{"norm_place": "pre", "norm_eps": 1e-06, "positions": "rope", "rope_base": 500000.0, "qk_norm": false, "tie_embeddings": false, "parallel_block": false, "init_std_o": 0.0, "init_std_down": 0.0, "lr_mult_down": 1.5, "beta1": 0.93, "lr_head": 0.00319, "decay_shape": "linear", "batch_tokens": 32768, "train_tokens": 415700000}
MLP neurons of a small language model. Each row is named by its layer, matrix (up: input weights) and neuron, and shows model dimensions 16-143. Each number is 128 + 24 x the weight over its row's rms, rounded and kept within 0 to 255.
After each neuron's rows, "fires on" lists the tokens most often at its 100 highest values on Wikipedia text that the model never trained on.

L8.up867 [141  97 124 128 126 127 135 166 129 116 101 110  98 145 134 125 106 136 136 125 132 108  94 109 117 132 192 115 155 102  97 144 138 156 110 139 158  97 123 131 123  82 176  55 102 115 141  77 102 126 118 112 108 169 163 146 121 158 184 119 162 117  95  79 168 127 127 141  97 148 116 158 100 138 106 163  98 106 156 136 129  99 161 155 126 138  74 164 160 116 158 131 104  87 115 167 156 138 123 164 100 161 108 128 120 128 165  99 130  83 119 160 129 115 148  80 157 136 152 145 153 150 100 160 143 144 139 126]
fires on: "d", "la", "re", " and", " with", "in"

L8.up1643 [124 127 126 103 117 129  78 160 134 124 148 135  68  96 159 135 179 115 112 128  86 134 117 102 128 113 102 136 118 172 139 116 122 108 112 128 136 137 139 144  95 111 103 150 106 104 152 125 108 115 121 127 127 127 176 134  97 126 123 114 105  88 132 146 107  99 117 156 120 139 123 125 121  90 159 137 111 125  90 114 127 113 129 124 165 124 142 136 147 150 112 124 132  99 126 150 141 139 127  88 117 147  93 112 135 167  90 111 161 128  90 133 133  88 136 131 144 125 111 111 120 129  69 122 116  95 146 182]
fires on: "an", "or", "er", "e", "el"

L8.up1283 [106 108 118  88  88 157 167 117  85 140 156 164 131 102 123 179 123 139 186 136 122 124 181 134 142 127 151 130 104 119  89 125 141 106 107 105 146 113 102 124 130 127 122  93 120 164 151  85 141 144 122 124 140 156 121 133 147 151 169 106 166 114 136  93 111 132 122 126 146 112 151 164 117 108 139 167 116 118 128 139 119 131 117 152 161 120 129 144 110 125 132 107 143 104 156 120 156 111 118 118  90  84 135 175 114 148 110 136 144 160 144 105 168 106 127 148 121 119 175 125 125  76 186 132 137 125 120 119]
fires on: " more", "er", " and", "im", "s", "ung"

L8.up781 [193  79 115 133 129 115 113 130 140 141 119 162 176  97 127  86 112  95 171 121  88 123 137 144 111  88 129 129 134 190 131 139 134 117  97 132 147 103 126  83 110 104  76 169 124 127 159 130 156  87 141 125 149 130  88 141 141 140 100  81 107 137 121 141 120 127  72 128 170  97 125 141 122 157 109 164 121 162 152 165 134 150 120 125 180 142 143 131  98 179 112 122 109 134  98 135 104 131 108 157 113 142 133 138 107 122 107 109 165 149 104 123 131 157 162 112 148 106 121 111  73 115 122  97 136 103 171 145]
fires on: " ", "er", " to"

L2.up682 [170 121 189  84 140 113  96 103 129  96 120 131 158 119 104 104 119 145 157 115  69 104  96 118 147 145 142 147 147 136 153 145 151 163 123 138 130 176 127 100 138  91 136 132 120 139  93 118 138 115 131 158 135 115 157 131 141 159 131 146 198 139 110 128 166 130 141 133 132 139 141 125 113 137 164 147 142  87  95 152 111 146 118 106 167 141 146 107 102 174 149 102 147 149 147 161 120 107 156 137 163 109 114 111 117 103 139 101 127  85 143  93  91 138 173 144 132 135 111 111 138 142 112 129 123 175 124 129]
fires on: "is", "-", "s", "ult", "ly", "ce"

L8.up999 [117 123 134 173 145 110 132 172 129 143 116 132 115 135 117 136 111  90 129 108 167  99 114 128 110 111 181  69 122 158 170 119  99 149 123 132 112 121 167 138 136  88 118 125 173 113 123 118 151 123 128 110 132 197 117 126 129 147 133 136 119  94 171 131 123 161 109 104 120 106 163 150 130 137 141 187 150 125 134 118 162 154 124 133 130 100 115 143 138 160 122  99 115 137 149 116 110  71 136 116 119 135 132 131 111 101  97  99 178 149 133 131 155 107 160 126 131 146 177 123 164 141 113 128 105  90 111 109]
fires on: " of", " |", " at", " At", " new", "li"

L8.up1546 [139 150  92 114 112 145 116 111 120 114 114 142 135  97  85 116 114 145 155 107 120 122 157 133 144 133 135 139 139 137 138 150 145 118 100 118 129 168 167 152  81  97 115 103 124 135 144 121  96 128 104 128 134 144 175 191 129 120 130 135 182 125 135 112 129 113 123 104 112 130 139 170 154 122 146 137 163 144 109 113 139 115 128 165 110 150  96 100 135 138 116 149 156 117 101 121 132 147 173 144 123 120 155 142 108 120 170 104 140 101 120 114 117 150 179 163 150 122 101  67  99 158 172 140 125 140 131 113]
fires on: "ri", "ly", ".", "g", "dy", "ce"

L5.up1387 [111 122 121 128 158 109 145 169 141 149 132 154 177 101 131 129 145 110 139 181 105 156 138 135  83 110 104 127 145  90 115 137 133 159 130 198 114 123 156 107 128 135 139 107  73 123 124 130 138 121 135 125 118  96 145  80 108 112 148 127  79 127 135 133 142 134 118 118 119 165 158 153  97 122 173  96 142 111 119 134 147 142 129 124 139 110 108 140 140 110 107 115 145 149 105 147 110 147  90 145 164  76 152  76 128 127 143 120 138 111 101 110 151 122 117 118 122 149 127 127 152 138 145 115 117 124  96 114]
fires on: "ing", " of", " to", "ring", "ally", " from"

L5.up121 [118 147 110 135 108 123 116 150 139 140 101 120 134 169 168 122 138 141 101 131 163 155 101 125 151  91 112 122 131 108 126 165 134  98 111  76 173 170 136 126 109 126 158 118 148 161 166 148 119 131 131 144 149 138 136 119  96 129 106 139 129 139 150 139 109 122 113 126 122 146 139 113 147 126 150 117 165 150 111 156 133 133 141 111  93 150 136 126 124  81 138 136 136  76 120 126 152 134 123 113 133 145 156 106 170 154 124 141 112  93  90 175 118 103 143  48 148  91 129 128 108 148 135  77 133 124 121 112]
fires on: "me", "on", "n", "e", "le", "or"

L5.up1099 [163 137 121 123 142 113 159 123 123  96 110 118  60 125 105 172 108 154 140 148 116 105 120 148 125  95 141 132 129 124 127 100 117 119  98 146 170 121 135  94 137 152 116 145 124  85  91 116 145 123 154 142 117 146 107 114 138 159 144 160 124  89  88 133 137 109 130 156 149 160 104 117 171 115  96  90 124 127 114 119 144 125  85 148 116  96 157 128 164 130 143 155 141 126 140 139 110 114 113 129 151  82 136 124 126 139 129  99 149 120 129 105 121 107 137 116 118 113 113 136 128 150 135 145  96 117 112 120]
fires on: "-", "ne", "re", "n", "ver", "her"

L2.up934 [183 124 120 133 113 146 134 132 106 141 115 109 132 137  88  90 135 112 166 126 147 117 127 171 133 148 136 128 132 122 130 170 133 122  94 126 150 100 154  75 104 106 102 110 140 130 130 137 144 140 112  96 108 110  81  88  95 161 160 113 134  87 127 124  74  75 110  95  89 112 142 134 127 123 129 132 143 156 164  94 130 123  96 158 151 125 147  91 125 146 117 137 136 112 119 162 133 115 115 139 134 150 119 118  95  91  75 176 135 153 120  99 152 161 130 138 155 117 177 107 134 118 129 133 112  90 145 128]
fires on: "ge", "um", "t", "gin", "er"

L8.up1776 [136 110 136 125 122 113 137 125 101 115 164 166 147 168 149 122 154 138 146 146 175 109 131 132 118  70 175 155 123 131 103 104 100  95 124  81 156 101 123 155 127 137 159 135 100 125 167 146 175 146 102 123 134  88 102 167 137 124 130 119 107 114 189  92 153 145 150 148 104 182 156 141 118 154 145 146 128 119 133 133 156 123 139 166 110 148 149  88  55 104 136 147 178 121 117 132 182 152 119 100 134 114 141  81 135 162 136 172 102 128 134 138 134 182 153 137 129 129 157 161 128 145  93 131 171 116 131 162]
fires on: ".", "la", "a", "and", "ill"

L5.up1517 [123 113 135 128 116 121  99 113 177 126  92 139 100 113 143 166 139 138 138 124 106 154 107 101 128 157 134 112 111 138  98  78 125 116 114 113 137 103 134  79 108  94 102 139 136 134 129 143 119 116 134 111 126 100 127 133 117  91 132 151 136 128 122 137 149 102  81 102 133 110 122 134 117  92 120 122 126 167 134 125 156 105 144 125 127 106 108 116 142  79 151  89 137 108 117 126 162 117 104  71 120 107  66 108 151 139 119  97 134 108  97 127 149 130 131 152 134 153 107 114 112 105 136 126 135 124  56 174]
fires on: "er", "e", "le", "a", "s"

L5.up1820 [130 124 141  98 103 107 100 120 115  97 107 110 110 105 107 117 118 101 161 109 156 122 119 110  97 115 135 115 158 104 122 139 137 112 121 152 179 132 129 126 118  89 133  76 139 131  94 101 124  82 125  93 118 122 132 130 162 113 115 168 108 132 139  85 163 129 156 115 113 189 132 111 133 156 110 112  88 135 116 158 128 114 193 164  91 107 133 120 153 129 109 128 143 112 131 154 124 135 138 118 120 132 127 127 137 144 117 111 123 103  96 110 107  81 118 125 142 138 122 162 139 128 154 101 107 139  86 151]
fires on: "n", "en", " as", "ten", "in", "d"

L5.up176 [146 155 126 122 137 108 121 146 151 142  97  82 126 146 140 109 123 147 150 170 146  88 110 166  95 106 143  93 143 137 143  91 140 137 110 185 110  92 149 115 129 135 135 119 121 110  86 129 139 155 147 113 174 131 154 116 101 125 139 175 139 145 126 164 118 134  94 145 138 107 134 140 128 186 109 136 183 162 113 142 163 118  84 110 140 163  94 114  95 117 125  85 134 139  90 124 155 143 136 154 159  80 118 103 137 120 133 125 149 136  86 151 122 108 117 113 148 157 175 126 133 123  93 142 109 106 104 122]
fires on: " to", " with", " of", " by"

L8.up66 [146 146 121 113 106 158  95 123 148 153 141 121 184 198 162 100  82 159 121 154 178  86 139 137 103 142 158 133 131 133 148 105 132 109 112 111 135 127 111 131 127  87 105 141  92 124 154 184 154 166 131 147 109 151 150 138 118 112 125 142 142 132 131  99 144 104 112 116 153  97 156 132 167  88 159 149 171 107  88 120 151 117 155 120 113 134 148 133 142  89 116 137 145 107 135 104 110  99  79 151 168 128 195 117 121 147 136 152  93 102 135 146 138 110 110 114 150  88  94 116  84 133 139 123 111 167 122 163]
fires on: "n", "pp", "e", "ce", "f", "is"

L8.up1090 [102  78  93 108 116 126 126 139 164 146 137 115 123 130  91 125 124 132  58 153 189 141 118 132 158 169 131 128 128 113 131 158 128 102 143 126 147 154 119 120 131 161 131 139 126 139 125 137  85 109 145 147 101 121 119 154 128  98  90 145 123 146 117 113 170 158 148  89 154 158 125  77 105 114 126 134 133 102 106  97 111  86 151 139 126 123 152 126 184 156 119 129 125 127 117 155 112 156 100 143 128 103  80 108 118 146  93 123 119 114 145 144 138 169 103 160 173 129 118 110 142 118 132  93 132  85 110 169]
fires on: "\n", "s", "f", " W", "w", "in"

L5.up86 [128 140  97  83 147 118 139 148 117 169 114 157 153 135 167 138 125  88 120 133 119 127 112 160 106 138 143 130 127 122 138 137 134 104 146 143  76 121 153 126 185 118 192 118 139 146 101 122 118  83 113  99 149 176 109 115 136 149 169 148 130 171 126 118 115 140 105 168 161 125 134 153 108 122 154 167 159 116 158 157 130 149 153 139 177 153 126 130 149 121 117 110 119 148 142 156 147 131 162  97 144 117 100 127 130 106 105 116 165 103 159 170 144 145 116 153 128 153 140 137 157 140 128 147 103  97 125 145]
fires on: " |", "ed", ",", " and", " with", " at"

L8.up1893 [144 132 134  91  85 119 152  96 106 119 156  97 100  92 101 152 117 172 153 135 146 103 143 129  87 154 137 136 147 103 142  84 126 125  91 116 144  86 122  85 111 111 156 114 105 151 103 106 120 116 129 118 135  89 144 145 153 144 113 144 138 131 107 128 111 104 127 154 155  99 116 159 132 138  98 158 158  96 104 153 100 136 113 165 129 127 125 135 149 147 103 160 147  91 133 100 156  55 113 145 133 110 130 113 122 154 101 100 162 126 118 112 146 106 164 172 103 119 186 103 132 134 123  82 150  89 129 121]
fires on: "er", " more", "re", "ter", "n", "ci"

L2.up71 [134 127 130 131 133 166 101 126 127 149 128 116 134  92  66 135 128 146 118 143 120 114 136 103  92 166 119 166 140  85 206 124 147 121 125 166 168 131 160 144 120 113  89 109 119  94 115 149  99 115 135 126 146 104 119 124 134 179  86  98 120 133  84 114 138 112 136 128 148 113 142 101 162 124 106 135 164 108 107 182 134 129 124 105 108 134 126 155 136 120 175 131 136  84  55 120 123 104 130 123  94 146 154 147 138 139 143 141 125 133 148 139 130 117 129 120 109  93 153 106 143 128  88 118 138  97 102 121]
fires on: "er", "ter", "ip", "od", "ign"

L5.up387 [ 79  82 152  96 155 110 123 153 161 121 131 111 114 112 144 137 118 143 147 117  94 130 104 137  99 107 150 118 157 149 116 112 136 119 150 134 141 137 125 128 129 117 138 119 127 130 105 151 103 132 118 120  97  95 122 129 132  93 149  94  98 142  97 129 127 187 176 122 156 153 140 149 138  86 139  98 148 142 136 105 160  80 135 132 131 110 136 162 141 118 118 119 118 180 140 147  92 102  99 124 103 103  93 126 127 132 132  93 114 142 128 103  68 154  80 130 137 128  77 108 115 120 112 132 104  91 113 158]
fires on: "s", " of", "f", " |", "es"

L5.up267 [194 126 121 103 131 102 133 112 146 119 130  96 136 124 140  90 117  95 114 117  69 119 115 120 104 122 163 135 106 135 144  96 101  99 139 157 127 134 117 132 123 120 138 145 165 137 116 135 139 113  96 156 133 105  95 119 143 169 134 145 132  95 142 146  86 117 122 146 118 127 115 159 128 140 135 146  83 122 153 138 149 112 134 160 102 153 158 104 113 158 123 134 124  88 109  99 155 130 138 107 106 136 140 128 119 114 119 110 157 122 134 114 150  95 183 107 123 101 111 134 125 118 125 129 170 109 142  86]
fires on: "er", "x", "ma", "e", "go", " University"